config = dict(
    num_hidden_layers=14,
    hidden_size=640,
    num_attention_heads=10,
    num_key_value_heads=10,
    head_dim=64,
    intermediate_size=1728,
    vocab_size=8192,
    hidden_act='geglu',
    norm='rmsnorm',
    norm_place='pre',
    norm_eps=1e-05,
    positions='rope',
    rope_theta=10000.0,
    rope_fraction=1.0,
    qk_norm=False,
    attn_scale=0.125,
    bias='none',
    tie_word_embeddings=True,
    parallel_block=False,
    init='normal',
    init_std_qkv=0.0153,
    init_std_o=0.0,
    init_std_up=0.0153,
    init_std_down=0.0,
    optimizer='muon_variant',
    learning_rate=0.00937,
    lr_mult_qkv=0.7,
    lr_mult_down=1.5,
    beta1=0.95,
    lr_head=0.0048,
    max_grad_norm=1.0,
    warmup_steps=200,
    schedule='wsd',
    decay_fraction=0.575,
    decay_shape='linear',
    final_lr_fraction=0.0,
    batch_tokens=131072,
    max_seq_len=1024,
    doc_mask=True,
    train_tokens=902600000,
    max_steps=6887,
    dataset='wikipedia_en',
)
MLP neurons of a small language model. Each row is named by its layer, matrix (down: output weights) and neuron, and shows model dimensions 208-335. Each number is 128 + 32 x the weight over its row's rms, rounded and kept within 0 to 255. A neuron's up and down rows have the sign that makes its largest values positive.
After each neuron's rows, "fires before" lists the tokens most often just after its 100 highest values on Wikipedia text that the model never trained on. A number after a token or word is its count.

L3.down443 [146 106 131  69  89 124 187 103 122 173 165 167  70 130 112  86 155 158 184 121 198 151 116 173  92  91 181 145 217 123 133 146 159 144 118 110  84 100 165 134 100 130 130 125 133 141 144  94 146 151  76 143 134  81 129 111 119 122  86  92 178 169 158  88 162 134  90 103 150 172 209  61 138  91 116  98 161 123 149 142 139  55 137 175 147 122 170 136 113 194 169 209 114 147  95 199 131 108 141 165 102 162 132  94 151 141 103 155 174  93 164 195 115 109 135 153  80 151 133 165 122  85 117 103 146 169 107 136]
fires before: " " 67, "a" 5, "," 5

L9.down1666 [ 54 149 113 117 116 106 132 111  91 109 152 160 105 141 111 177 107 150  74 157 197 105 141 159 177 153 136 149 109  96 125 135 141 143 125 114 112 111  93  98  81  23 149 100 138 145 152 124 149 131 156 143 110 203 194 128 104 127 153 125 115 138 189  79 115 123  92 159  94 151 149 160  92  83 107 142 179 122 222 140 131 118 146 113 132  83  46 170 174 137  89 162 174 169 181  55 142  84 105 175 115 110 139 106  83 152 115  89 104 119 167  89 108 120  94  77 158 199 161 158 161  85 190 135 125 115 129 145]
fires before: "ing" 21, "ed" 17, "ance" 7, "ers" 5

L7.down115 [150  67 100 141  74 157 138 113 136 130  97 171 153 165 138 140 132 183 150 106 121 121 127 139 108 136 134 154 121  78 135 113 157  74 124 131 126  96 131 168  76 100 106 140 154  79 157 149 168 114 176 169 134  91 130 154 121 139 138 119 129 130  75 129 131 142 124 125 132 174 126 134 130 159 150 128 148 123 165 135 113  60 159  93 100 142 149 176 109 108  82 180 134 180 102 154 115 177  65 136 139 132 107 177 111 121 150 123 116  75 191 169 170 108 133  95 162 184 102 154 146 107 194 122 121 179 136 104]
fires before: "0" 34, "1" 16, "2" 12, "4" 9, "3" 4, "," 4

L9.down513 [136 117 139 166 130 132 104 145 162 137 132 147 154 108 142 124  76 121 107 157 135 190 179 100 187 174 131  92  61  65 131 113  80 148  91 123 136 193 141 134 107  97  87 126 132 141 152  78 132 103 134 123 122 145 103 151  96 126 122 111 192 138 163  93 151 152 124 184 128 170 131 135  90 152  83  99 142 187 190 119 101  76 135 115 200 100  50 157 131  74 133 158  93  87  28 199  84 117 148 131 110 192 156 125 140 164 162 150 123  93 119 163  98  77  95  89  78 143 129 114  89 123 114 105 126 139 111  78]
fires before: " " 41, " a" 12, "ing" 8, " an" 6, " |" 5

L7.down258 [140 107 140 155  88 117 136 112  88 112  62 153 146 116 125  86  94  95 155  94 136 137 122  83  73 169 119 188 170  70 144 153 149 193 138 121 149 141  57 130 120 139 143  98 185 124 151 195 134 109 127 118 131 147 138 155 137 174 182  74 104 141 120 178 112 130 137 149 100  71  76 130 187 104 163  86 144 148  81 125 155 153  93  74 170 117 153 129 117 130 131 112 148 160 117 192 115 144 121 134 164 162 116 145 104  64 139 137 145 193 167 114 120 105 164 171 144 140 138 185 179  94 125 103  60 171 195 132]
fires before: " " 68, "\n" 4

L7.down622 [137 112 179 174 148 148 169 190 138  67 145 114 114 120 196 146 100 162  98 100 152 175  92 155 139 125 118 123  99 142 118 102 145 152 155 144  85 140  79 118 123 154  62 136  85 103 132 111  84 135 132 143  94 152  81 118 119  98 137 120 199 123 105 206 165 103 182 123  99 127 146 125  95 137 147 140 112 150 102 104  98 158 156 163 163 119 123 164 106 101 104 131 104 126  62 153 153 140 102 136 123  54 121 158 155 108 144 149 133 154  88 102 147  82 207  77  94 140 203 136 111 178 100 140 137  82 116 187]
fires before: " the" 27, " it" 9, "ed" 8, "s" 4, " to" 4, " this" 4

L7.down406 [ 83  97 147 114  80 177 145 133 161 101 115  82 133 128 115 158 117 108  47 205 130 102 141 154 156 169 124  94  82 155 113 186   0 165 113 156 133 124 100 136 123 115 154 132 123 144 103 149 141 162  89 164 139  91 171 190 106 130 116 152 153 115 174 141 152  98 134 150 122  94  90 142 104 130 173 151 121  89  49 182  78 195  91 130 132 107 119 105 143 151  48 160 136 131  60 111 150 113 152 120 164  89 155 119 141  85 132  87 180 139 145 159 121 104 150 113 131 111  99 121 103  96 137 117 146 137  37 112]
fires before: "|" 44, " |" 18, " " 10, ":" 6, "|---|---|---|" 5

L9.down1293 [146 178 172 164 131 123 163  58 171 126 141 116 140 144 158  69 131 136 121 131 176 153 135 148 139 170 118 149 122  95  71  97 161 116  96 135 176 124 107  31 194  84 124 176 113 122 157 178 103  89 155 119 210 214 123 181 114 150 112 158 136  93 145 121  67 161 161 142 123 135 149 142 149  98 115 104  98 168 168 125 145 133  72  98 145 156 161  48 177 103 134  91 109 115  93 174 121 100 138 140 129  90 114 129 152 169 135 122  89  89 101 146 174 142 114  90 157 152 151 111  91 121 109 158 133 122  84 122]
fires before: " of" 35, "al" 6, "==" 6, "s" 5, "," 5, " and" 5

L7.down1295 [157  96 102 194 108 104  64 141  97 127 146 190 171 144  92 104 156 133 109  91 110 140 109 143  82 161  92 157 102 187 145 129 102  93 139 127 100 207 186 213 130 121 111  86  58 122 146  95 144 167 151 126 120 146 168  65 129 107  95 164 189 169 153 149 105 148 113  96 120 129 147 138 105 149 135 168  96 136 118 141 120 156 110 177 188 176 101 150 136 117 167 168 130 200  86 122  93 125 109 131 162 196  59  52 135  85 152 105  80 147 191 152 114 132 112 117  93 120 123 161  42 153  93 171 162 130 158 136]
fires before: " a" 26, "\n" 19, " an" 11, " the" 6, " " 4

L9.down128 [ 71 141 101 188 136 139 114 160 126 162 120 135 117 110  93 126 168 126 107 169 126 154 140 143 189 119 107  78 208 154 106  58 161  95  83 184 125 117  94 183 124 105 140  88 128 118 128 125 125 158 181  42 177 146 132  63 142 172 116  89 151 112 121 129 151 114 104  82 129 177 149 133 170 164 105 185 172 107 205 173 165 173 161 144  94 125 171 149  91 111 122 105 140 136  96 145 127 110 185  77 145 161 100 180 149 203  73 128 112 121 118 114 115 136 122 128 187 165 110 113 113 128 117 143 112 126 149  79]
fires before: "ing" 22, "ed" 18, "e" 18, "es" 7, "ions" 5

L7.down535 [100 111 108 147  68 133 121  91 127 114 168 107  77 174  44 149 155  81 152  80 101 127 155 134 179 189 120 152 117 114 132 126 126 126 163 121 127  88 185 108  86 148 109 107 133 138  77 112 128 202 160  96  81 113 100 102 118 153 159  71 112 163 134  93  89 110 128  96 108 148 144 140 163 120 150 128 170  72 114 170  95 136 115 142  90 164  90  87 100 123 105 124 101 115 129 160 118  86  91 159 186 133 116  85 140 141  81 127 158 147  80 178 131 169 145 129 156 122 142  77 146 139 120 125 122 135 148 121]
fires before: "\n" 53, " " 16, " GD" 5, " +" 4, " GA" 4

L9.down497 [ 75 170 143  72 101 189 127 163 180 160 110 107 166  86  95 137  63 121 137 152 142 163 188  95 106 162 185 138 114 147 163 142 128 119 118 157  93 155 132 152  85 132 135 126 125  88 109 102 137 110 110 127 123  76 180 153 150 130 143 129 172 121 108  96 146 141 235 170 108 132 112  52 122  79 109 112 139 144 146 124 145 168 210 127 113 180  97 128 126 106 148 123 147 118 121 168 116 176 164 112  92  58  86 166 149 156  79 112  89 142  88 159 159 174 167 117 118 156  91  70  74 149 137 134 100 108 146  82]
fires before: "\n" 55

L9.down1659 [162 167 141 119 143 142  72 138 167 131 141 120 157 131 121 191 153 137 189 115 190 156 158 103  99 137 127  99  89  70 116 138  72 104 130 113 154 139 163 203  92 130 124  81 112 163  69 190 104  99  94  87  93 110 129 133 167 145 109 157 151 153 113 130 145 138 158 169 162 132 135 163  95 133 178 172  98 137 125 166 127 158 159 130 119 118 121 159 124  98 111  37 146  96 210 137 102 166 209 169 138 146 174 136 165 179 163 121 108 133 157 149 108  68  89 104 112 141 127 100 124 121 175 155 119 159 101 135]
fires before: " of" 58, "s" 9

L9.down132 [ 87 167 107 125 164 172 142 126 114 119 138  76  99  99 193 138 136 123 163 118 177 161 151 125 121 109 119 109 104 198 122  79 149 110 150 158  76 127 129 146  31 155  69 135 169 133 134 135 155 142 116 141 148 146  84 131  64 155 142 103 120  51 146 129 114  99 130  87 104 105 113 143  90 133 120  66  65 122 101 149 148 179 190  99 160 111 141 222 132 197 143  92  89  89 147 157 142 166  96  98 146 238 132 163 142 132  88 109  86 130  72  87  70 145 109  96  92 146 103 116  98 124 142 164 113  98 101 105]
fires before: " the" 21, " \"" 11, " he" 10, " his" 5, " she" 4

L9.down1374 [104 196 136 128  52 103 172 125 105 151 153 121 110 110 123  77 108 131 118 110 111 133 117  94  83 124 130 141 164 164 132 105 106 140 113 112  93 149 113 180 133 163 137 107  97  89 176 133 118 141 240 179  68 123  98 144 134 106 112 146 185 145 134  98 151 116  79 161 104 175  56 113 150 102 126 163 156 128 132  46  73 142 115 157 166 128 154 131 115 133 121 163 141 146 131 152 107 108 182 114 112 111 129  48 145 200 160 115  97 171 164 145 107 103 102 131 119 141 222 107 165 172  84  92 111 106 156  79]
fires before: " to" 21, "s" 15, "," 10, " of" 9, " was" 7, " in" 4

L7.down1088 [123 103 137 169 145  65  94 119 124  98 161 159 120  96 162  83  93 105  93 159 142 113  65 163 126 207 173 108  93 124 153 121 101  72 124 153 154  94 134 138 116 105 136  12 116  87  93 104 112 118  85 119 174 107 153  51 112  98 139 111 159 119 121 118 122 137  51 117 146 115 137 119  84 170 145 164 155 137 137 125  86  95 161 132  94 125 109 181  99 133 111 123 122 144 112 135 141 132 163  88 156 141  58 104 176 126 124 176 131 185 119 124 189 132 135 123 123 142 142 177 115 108 166 175 120 132 161  84]
fires before: " " 41, " the" 12

L7.down443 [ 98 163 148 125  97  89 178 110  63 152  84  96 109  95  85 137 140 138 193 199 123 177 122 140 170 152 114  81 176 162 140 145 113 152 147 133 165 132  68 153  88 126 167 107 141 152 140  87  59 121 121 128 143 118  98 110 154 182 159 133 110 126 123 132 129 154 101 136 130 124  31 155 129 199  96 133 120 166 166 125 117 161 165 230 128 101 138 138 139 188 152 167 173  81 160 161 140 113 133 121 141 169 157 134  92 135 126 195 148 103 125 113 101 136 119 120 143 103  91 129  86 102 186 143 126 146 150  32]
fires before: "\n" 92

L7.down48 [164 124 111 162 115 144 122 178 165 158 159 161 115 137 129  69  54 125 129  95  89 101 132 111  94 144  80 105 177 148 125 152  97 127  72  93 123 172  96  94 155 133 176  74 168 126  90 136 132 111 124 156  93 127 155 113 109 126  67  96  97 101 140 182 125  97 121 155 143 167 123 153 134 151  85 150 146 147 177 163  91 175 159 125 165 145 151 156 171 106 170 182 148 171 111 158 141 103 175 122 147 123 210 133  90  83 109 179 145 149 180 120 122 131  95 102 113 128 129 130 185 145  76 127  55 160  83 138]
fires before: " the" 40, " a" 6, " to" 6

L9.down21 [ 80 130 133 157 105 146 106 124 126 114  76 137 204 126 191 101  84 171 115 167 179 124 152 156 125  60 147  90  92 174 158 141 155 122 103 192 122 131 150 143 110 142  98 126  48 153  83 119 114  78 146 194 102  94  92  59  99 141 126 114 149 154 115 114  98 143 115  79 127 160 136 126 128 140 167 168  83 149 101 108 134 144 126 100  99 123  98 130 100 110 143  84 144  98 126 171 123  76 145 119  79 142 186 170  92 139 103 164 111  93 194 136 105 103 115  72  93 171 135 147 110 102  90 174 133 151  95 151]
fires before: "ed" 24, "s" 18, "ing" 8, "ion" 5, "ment" 4

L7.down1569 [155 139  77 161  94 114 116 148  60 138 155 135  59 166 123 117 108 138 136 117 126 146 145  95 150 139 116 101 164 161  81  90 123 177 156 168 108 125 164 183 109 173 137 107 152 198 137 109 102 133  72  90  82 142 105 141 115 109 122 162 153  81 112 103 183 164  89 192 160  94 111 127 139 105 127  52 163 136 114 146  66 135 139 145  70 101 143  91  58 139 127 147  97 103 128  98 138 173 117 145 119 127 152  84 126 110 109 153 160  81 112 140 109 133 184 123 104 131 131 124 165 147 137 141  98  86 128  72]
fires before: " " 69, "0" 20, " (" 4

L3.down378 [ 96 144 105 125 117 148  92  55 118 181 123  83 150  51 108 149  97 138 128 120 156 184 168  76 128 169 180 123 159  99 164 125 175 122 104 128 112 128 127 139  88 122 161 162 159 136 133 136 146 137 145 112 163 158 109 119 147 158 140 136 162 111  63 133 116 138 150  70  89 148 113 104 107 144 112 116 125 133 154 175 130 129 116 112 143 137  63 116 111 135 145  79 130 145 110 121 111 145 137 100 117 164  63  87 148 104 147 135  82 118 147 118 158 133 113 107 166 142 149 109 121 138 142 148 123 135 127 123]
fires before: "\n" 98

L9.down644 [102 109 137 146 167 122 148 138 167 185  50 135  91 112 158  72 134 158 111 109 132  99 107  99  95 159 139 182  64 132 142 109 155 144 128  89 146  77 110  69 132 110  89 102  90 174 162 175 112  99 148 147 149 162  99 172 194 145 121 117 127 129 122 175 106 197 148  85 131 115 118 139  97 157 203 141 133 150  98 148 127 129 125 104 133 113  46 167 142  64 185  62 126 110 162 155 126 128 138 135  77 167 110 111 115 169 172 155 134 129 110 125 117  89 143  91  72 147 100 183 154 131  87 182  65 142 134 150]
fires before: "s" 98

L9.down1069 [183 141  69 114 169 113 115 106 115 165 123  81 175 123  74 131  93 154  80 161  82 108 107 107 113 135 101 100 113 122 109 190 137 159 131 163 111 129 107 110 129 146 157 166 122  89  97 116 133 165  82  68 149 126 168 144 103 146 147  67 111 169 170 119 116  62 129 158 146 158 108 166 154 133  99 165 164 143 120 133 112 132 137  98 104 143 145 120  93 180  80 138  70  77 132  95 100 133 188 114 175 175 161 179 148 137 167 122 113 123 141 155 197 139 125 106  77 118 165 173 116 184 140 143 124  80  88 145]
fires before: " " 39, "a" 4, "'" 4, "é" 4

L3.down297 [149 121 101  80 171 101 200 144 140 136 114 139 135 160 110 135 204  94 108  64  81 109 118 102 151 124 119 162  98 164 179 181 105  99  69 180 113 123 109 144 158 129 174  91 190  96 121 129 129 123 127 178 163 154 112 179 111 125 125 159 108 107 117 166 131 166 131 146 128 165 145 119 101 135 145  67 144 190 150 130  44  76 129 117 113 185 148 172 133 102 133 119  83  79 105 157  75 165 181 147 103 122  89  80 138 148 185 139 122 169 119  85 134  58 148 104  70 101 161 121 148 111 147 153 129 139  74 114]
fires before: " " 35, "\n" 26, " |" 5

L9.down321 [146 158 166 113  92  92 133 147 135  95 138  71  95 102 124 114 145 133 126  99 159 141 177 181 136 113  94  91  88 167  90  94 113 146 169 101 119 173 102 138 126 146 149 182 122 116  79  87 111 192 131  86  94 110  93 112  95  72 131  81 130 196 119 116 109 166 132 145 158  75 115 141 199 118 131 133 163 166 185 105 173 120 142 170 152 110 124 118 123 172 150 108 113  90 117 171  80 126 129 163 124 121  75 180 140  63 153 126 143 112 150  87 151 141 104 109 128 160 131 127  70  81 169 152 125 107 117 102]
fires before: "-" 53, "\n" 23, " ==" 5, ":" 4

L7.down380 [126 120 178 104 128 156  91 132 129 118  84 105 100 158 101 109 138 156 127 106  82 245 165 123 169  88  41 109 162  99 137  96 142 213 153 148 138  74  93 173  58 130  68 163 142 116 136 128 115 129  96  69 120 109 190 164  98 132  95 103 154 177 110 104 151  76 121 128 154 145 114 113 113 121 123 126  89 149 103 125 150 152 194 105  95 142 157 154 110 121 126 180 109 153  90 125 173 125 155  96 142 120 101 126  86 118 102 140 171 102 104 137 151  63 177 154 131 122 160 154 106 150 165  86 131 107 146 105]
fires before: "\n" 22, " to" 9, ":" 9, " time" 7, "s" 5, " by" 4

L9.down73 [ 69 154  82 149 118  87 123 158  96 179 122 104 157  86 122  95 149 180 125  53  90 174 115 157  87 117 147 158 105 133 160 128 170 191 163 198 103 111  79 157  60  75 143  88 156 121 132 140  48 124 177 143  57 171 100 159 117 104 111 144 148 129 105  98 122  68 126 135 151 108 151  81 173 147 119 111 173 123 101 152 144 135 194 172 107 123  67 128  90 129 204 125 104 106  77  90 104 167 171 154 159 127 123 145  85 177 156 157 152  90  82 128 123 147 147 129 109 170 125 155 118 121 116 105 107 138 135 142]
fires before: "\n" 88

L9.down312 [174 101 137 192  80 148  94 126 160 168 121 121 125 140 154 132 118 143 124  64 195 117 127 127 101 116 147 146 117 110 108 129 130  94  84 118 142 174 146 182 144 134 106 118 168  83  96 147 142 164 109 145 174 137 149 113  82  89 137 131 120 137 144 117 117 108 110  93 148  90 123 139 162 184 145  86  73 138 131 159  97  77 100 135 151 111 122 165 121 139 151 145 186 133 160 168 182 116 201  78 128 172 122 118  78 114 161 142 105 116 146 142  75  93 185 134 134 146 110 130 184 101  89 205 145 142 136 113]
fires before: ":" 43, "s" 20, " |" 8

L3.down1269 [ 99 150 182  60  56 132 137 157 139 129 154 136  98 122 183  79 191 115 123 143 178 134 121 120 193 157 170 147 184 144 126 196 123 103 183 119 119 184  90 171  77 108 143  73 133 147 128 163 103 124  80 103 189 134 126 156 168  97 117 135 102 151 148 126  53  84 114 167 118 213  54 143 119  84 175 119 154  77 157 158  96  73 144 139 154 137 106 126 142 196 194 243 185 116 122  72  74  98  92 110 142  53  98 117 136 114  91 162 121 137 108 112  59 186 155  84 112  91 116 112 125 155 114 105 124 137 120 147]
fires before: " " 41, "-" 13

L3.down229 [113 140 169 123 111 134  85 100  69 101  99 221  83  98 121 104 118 138 123 125 150 106 106 127 176 138 169 187 145 129 129 116  91 123 134  89 147  97  83 162 127 169 165 136 149 116 126 101 164 123 137 107 141 140 142 178 107 175 109 115  93 145 156  58 135 166 157  30 154 105 123  74 146  80 147 122 122 170 130 133 147  86 152 157 105 109 181 122 144 115 163 140 116 129  73 157 168 138 108 170 171 188 126 163 113 107 157 156 194  81 151 204 124 145  92 139 176 137 143 231 165 107 173 163 147 173 141 179]
fires before: " " 79, "," 6

L7.down88 [ 79 161  58 183 118 140 155 169 150 136  95 157 143 150 103 106 104 175  86 120 135  94 119 134  91  99 150 129 126 109 108  62 140 113 126 163 100 199  92 140  66  93  55 152 188 190  95 154 111 119 173  83 111 114  64 127 110 142 120  87 121  91 151 122 175 135 127 107 133  78  90 129 125 162 182  71 111 124  89  43  90 121 117 138 111 131 148 165 138  48 143 156 180 158 170 108  74  95 123 146 162 184 105 143  88 172  93  68 174 143 119 163 140 112 113 157 110  94 175 139  91 152 141 176 129  99 102 142]
fires before: "\n" 76

L7.down227 [156  60  95  91 111 144 166  83 126 118 160 111 148 135 156 128  82 130 163 115 134 156  55 120 136 155 106 163 113 136 128 168 125 180 117 132 127   6  98  78 128 146  94 117  84 119 154 104 103  97 116 122 101 169 117 146  75 101 131 113  93 103 114 174  99 181  97 139  82 149  68 184 124 112 138 143 109  92 137 177 166 137 220 139 150 147  91 170 156 102 177 116 184 127 128 129 169 179  81  99 155 155 168 169 144  72 126 149  79 131 133  96 108 138 133 187 129 113 141 121 173  98 126  91 147 159  83 162]
fires before: "," 62, " the" 8, " of" 5

L7.down492 [ 91 126  60 153 136 123  97 134  89 150 124 137  59 150 119 105 152 136 148 123 132 150 128 101 116  98 132 168 123 125 149 147  73  89  96 109  55  81 118 182 176 146 139  83 104 186  93 176 119 153  90 110 156 180 139 155 106  91  82 102 129  99 149 139  73 144 170  81 141 106  86 158 105 169 106 127 100 125 174 111 163 146 184  85 130 164 113 152 131  52 185 103 108 159  64 149 159  98 133 108  45 172 102 226 140 107 130  93  48  89 159 133 117 158 111 132 121 160 140  30 147 184 138 165  84  71  65 138]
fires before: " the" 29, " of" 15, " a" 8

L9.down655 [198  86 145 125 131 187 104 100 155 106 108 119 193 152 153 143 150 138 122 167  84 135  97 225  80 150 141 127 134 146 154 129 102  88  97 181 144  88 158  97 116 127 134 107  77 142 103 146 136 165  99 111 146  78 127 144 115 138  66 115  86 111 127 137 134 173 106  59  91 173 134 179 146 116 138 140  90 133 136 134 154 175 131  31 103 118 131  63 118 122 123 176 145 175  78 168 112  98 159 160  96  94 100 109 126  76  98 136 141 146 153 128 148  80 120 166  93 176 105 141 105 186  99 136 140 177  84 111]
fires before: " " 51, ":" 12, " September" 4, " November" 4

L7.down469 [130 130 148 135 116 104 100  83 175 172 100 148 108 133  94 161 114 153 143 102  86 143 142 105 112 151 216 101 142 143  84  75 132 107 107 182 155 174 175  36  82 145 116 180 183  97 114 171 105 128 194 107 104 179 110  91 119  95  86 116  77 147 100 137 113 142 145 139 130  82 190 101 208  83  80  95 166 116 132 134 176 118 141  96 192 155 105 106 170 120 192 177 127 107 146  66 122 119 156  88  67 101 124 153 116 143 144  98  91  82 123 109 125 141 134 130 135 117 159 103  69 191 169 197 195 137 109 141]
fires before: "\n" 98

L7.down1391 [118  96 121 138 104 124 184 126 155 177 115 143 190 139 154  32 138 119 164  82 112 126 124 114 156 160 185 187 156  63 190 130 143 152 126 121 136 128  69 164 146 137 145 106  94 108 165 146 144 121 108  90 198  93 117 134 130 134 117 142  98 132 148 142 176 202 148 123 118 129 150 108 118 177  95 152 141 216  78 105 100 122 130 150 129 118 138 147 128  47 152 112 101 144 110 178  83 155  57  70  64 105  92 118 137 236  65  90 120 188 107 182 104  81 143 134 124 150  96 130 102 145 131 185 161  84 144 129]
fires before: " " 57, "\n" 13

L9.down569 [ 86 159  75 127  68 184 154 118 175 196 110 140 140 127 181 137 139  69 170 120 138 146 100 157  74  95 140 177 110 106 110 132  95 138 165 124 106 116 116 161 191 135 108 202 146 100 133 120  81 195 115 106 138 145 114  88 150 110 125  98 192 107 137 128  94 185  78  63 159  28 134 109 141 189 102 168  56 103  71 112 130 140 139 105 146 122 149 177 105 107 141 144  90  99 128 136 149 113 138 177 119  92 190 114 101 171 166 145 120 156 198 101  81 108 109 102 136 168  62 154 205  97 152 118  92 147 110 138]
fires before: " |" 77, " " 7

L3.down1218 [108  99 111 124 118 128 146 196 104 135 202 142 126 133 108 109 135 130  97  70  82 162 153 158 129 175 153 199 143 165 148 108 136 109  60 115 176 140 123 144 140  88 126 139 107 107 132 151 182 198 125 137 126 125 192  93 134 161 164  92  96 159  77 153 152 112 112  56  89 130 155 141 106 142 142  67  90 125 153  69 106 121 118  92 177  81 145 121  64  79 112 143 112 121 100 129 104  98  48 109 124 122 155 135 147 154 125 103 158 113 170 173 190  99 179  87 166 126 132  91 154 128 135 148 152 128 144 105]
fires before: " " 99

L9.down181 [ 92 106  86 137 175 132 143 105 127 146 190 130 158 107 162 105 130 174  82  88 163 106  99 132 101 137  88  77 129 196 106 163 137  86 161 123  56 109 192 103 149 116  95 116 160 101  65 175  89 155 158  81  74  94 178 174 131 116 134 147 122  83 155 149 117 129 116 131 150  78 129 144 175 173  77  96  99 130  84  89 110 185  85  86 183 144 146  95  86  90 125 114  99 102  90 104 126 112 126 130  98 116 148 116  90 109 130 154 105  92 106 150 132  98 132 103 137  86 128 176 109 121 164 185  75 138 116 120]
fires before: " the" 40, " a" 20, " " 5

L9.down1071 [ 79 139 170 118  72  98 114 184 155 183 119 122 150  96 152  84 107 127 180 119 204 143 129 107 163  68 129 137  70 156  84 156 133 132 106 145 127 156 172 105 108 164 143 128 151  65 145 154  92 143 128  80  79 134 195 114 216 137 146 128 133 135 158  74 108 110 114 136 108 105 137 141 156 125 110 154 142 115  90 125 139 143 127 119 153 154 114 100 185 220  96 110 177 149  95 134  92 133 168 155 152  77 135  89  88 136 146 161  67 173 148 125 163 135 162 163 114 109 118 112  96 142 141  64 122  68 154 134]
fires before: " " 50, " |" 21, "\n" 5

L7.down621 [102 140 125 152 137  76  88 105 142 192 165 160 127 139 202 129 128 130  90 124  87 125 147 172 204 150 180 161  79 113 198 144  70  94 159 122  93 135  99 103 113 133 177 126 141 139 128 133 111 130 131 124 115 108 175 152  96 141 105 148 150  83 166 165 114 126  96  54 169  52 185 168 177 134 134 132 140 117  92  92 111 178  94  92 129  95 158  42 155 116 127 141 103  70 153 126 128 134 121  46 133 151  94 138 120 137 115 161  70 129 152 137 130 133 133 103 153  96 138  84 159 143 129 165  77 135 131 144]
fires before: " " 37, "\n" 16, " High" 6, " Total" 4, " Location" 4

L9.down19 [153 207 107  65 187 141  91 152 141 133 161 118 103 127 147  91 136 132 116  98 128 125 118 148 125 184  73 150 147  85 129  81 153 165 114 120 149  64  95 135 124 148 168 147 112 125 121 124 183 101 187 124  90 157  79 131 118 131 101 122 113 113 147  84 134 151 112 196 108 161 150 211 108 119 122 111 142  94 142 114  94 112 148 139 147 116 122 173  96 151 111 114 184 119  56 151 174 129 129 125 162  68 171 126 125 122 148  87 143 193 132  96  99 125  72 156  93 131 164 137 128 108 175 137 126 126  72 134]
fires before: " by" 11, " on" 11, " in" 9, " of" 8, " to" 7, "ed" 6

L9.down1314 [131  77  62 135 160 159  86 210 132 131 120  99 131 113 138 152  86 208 125 167 108 135  79 162 113 150 119  86  99 121 100 115 112 186 134 131 116 169 155 145 119 104 109 136 127 139 156 104  81 137 138  66 101 135 111 100 129 188  67 155 218  67 161 114 179 127 151 159 122 172 187 108  82 118 115 122  93 120 132 103  95 181 135  81 184 107 153  73 217 166  62 113 151 135 195  88 135 162 137 126 119  83 141 112 142  80 222 120  83 155 123 145 115  76  97 173 109 107 120 117 142 122  64  53 130 145 170 153]
fires before: "s" 19, " of" 17, " in" 6, "ed" 5, " to" 5

L9.down541 [171 129 152 163 173 173 153  69 161 158 160  89  86 138 113 171 125 175 127 160 132 125 124 124 121 153 151 114 161 172 111 152 124  98 153 137 142 114 170 215 100 112 175  49 131  85 148 124 148 185 137  75 110 124 170  77 169 129  74 170 143 133 138 181 167  96 132 130 162 111 162 125 137 113 172 108 112 146 114 124  81 111 124 223 147  94 111 143 133 114 135 124 119 124 119 165 139  99 171  91 127 169 131 174 149 112 150  89  62 196  85 126 103 103  91 161 120 162 174 104 139 125  90 128 111 136 168 165]
fires before: " " 72, " the" 6

L7.down1201 [118 127 111 138 188 143 153 107 120 129 194 143 154 107  86 183 125 133  86 165 152 131  78 117 182 103  81 116  78 155 172 115 130 125 168 134 117 159 124 128 112 102 148 107 130  85 111 101 136  83 176  78 101  83 130 157  65 120  84  64  74 122 179  84 168 135 123 180 115 152 142  91  91 107 162  68  91 118 121 155 123 118 133  66 133 132 162 155  68  70  93 156 118  51 139 146 124 106 107 136 129 201 125 128 139  98 191 153 136 103 156 116  82 135 104 143 103  97 103 106 136 164 167  68 122 122 108 199]
fires before: " " 57, ")" 4

L9.down302 [126  82 115  96 135 104 133 116 136 133  54 152 167 137  79  83  60 134  64 154 158 123  62 124 173 112  99 110 132 133 192 154 116 163 185 149 109  75 143 127 125  59 134 119  81 140 126 127 102 181 123 156 116 134 133  85 100  59  91  98 170 107 169  75 134  50 143 178 128 148 139 113 128 162 145 167  96 121 194 123 141  38 138  93  89  74 103 104 105  98  88 144 192 153 130 116  97  85 177 152 130 156 193 119 111 143 126 107 109 103 157 141 193 167 124 103 106 127 116 112  96 131 134 172 168 178 138 117]
fires before: "ed" 25, "ation" 13, "ing" 9, "ant" 7, "ations" 5, "ion" 5

L9.down610 [ 80  99 152 143 118 111 150 134 117 134 128  84  91 151  92 167 156 117 111 138 168 177  89 128 109 148 170 129 114 143 103 118 145 146 162 170 126 141 121 133 104 138  85 186 118 143 168 116  67  96  88  71 164 114 169 120 113 198 150 112 140 139 154 113 120  71 114 135 138 113 158 152 100 131 135  77 109 128 102 141 158 122 130 125 135  75 178 155  87 148  98  93 143 164  93 168 124 160 156 194 114 165 142 159 115 128 142  90 145 129 132  77 174 140 172 153  82 115 119 149 165 104  96  89 104  96 136  94]
fires before: " of" 32, " and" 10, "," 7, "\"" 5, " to" 4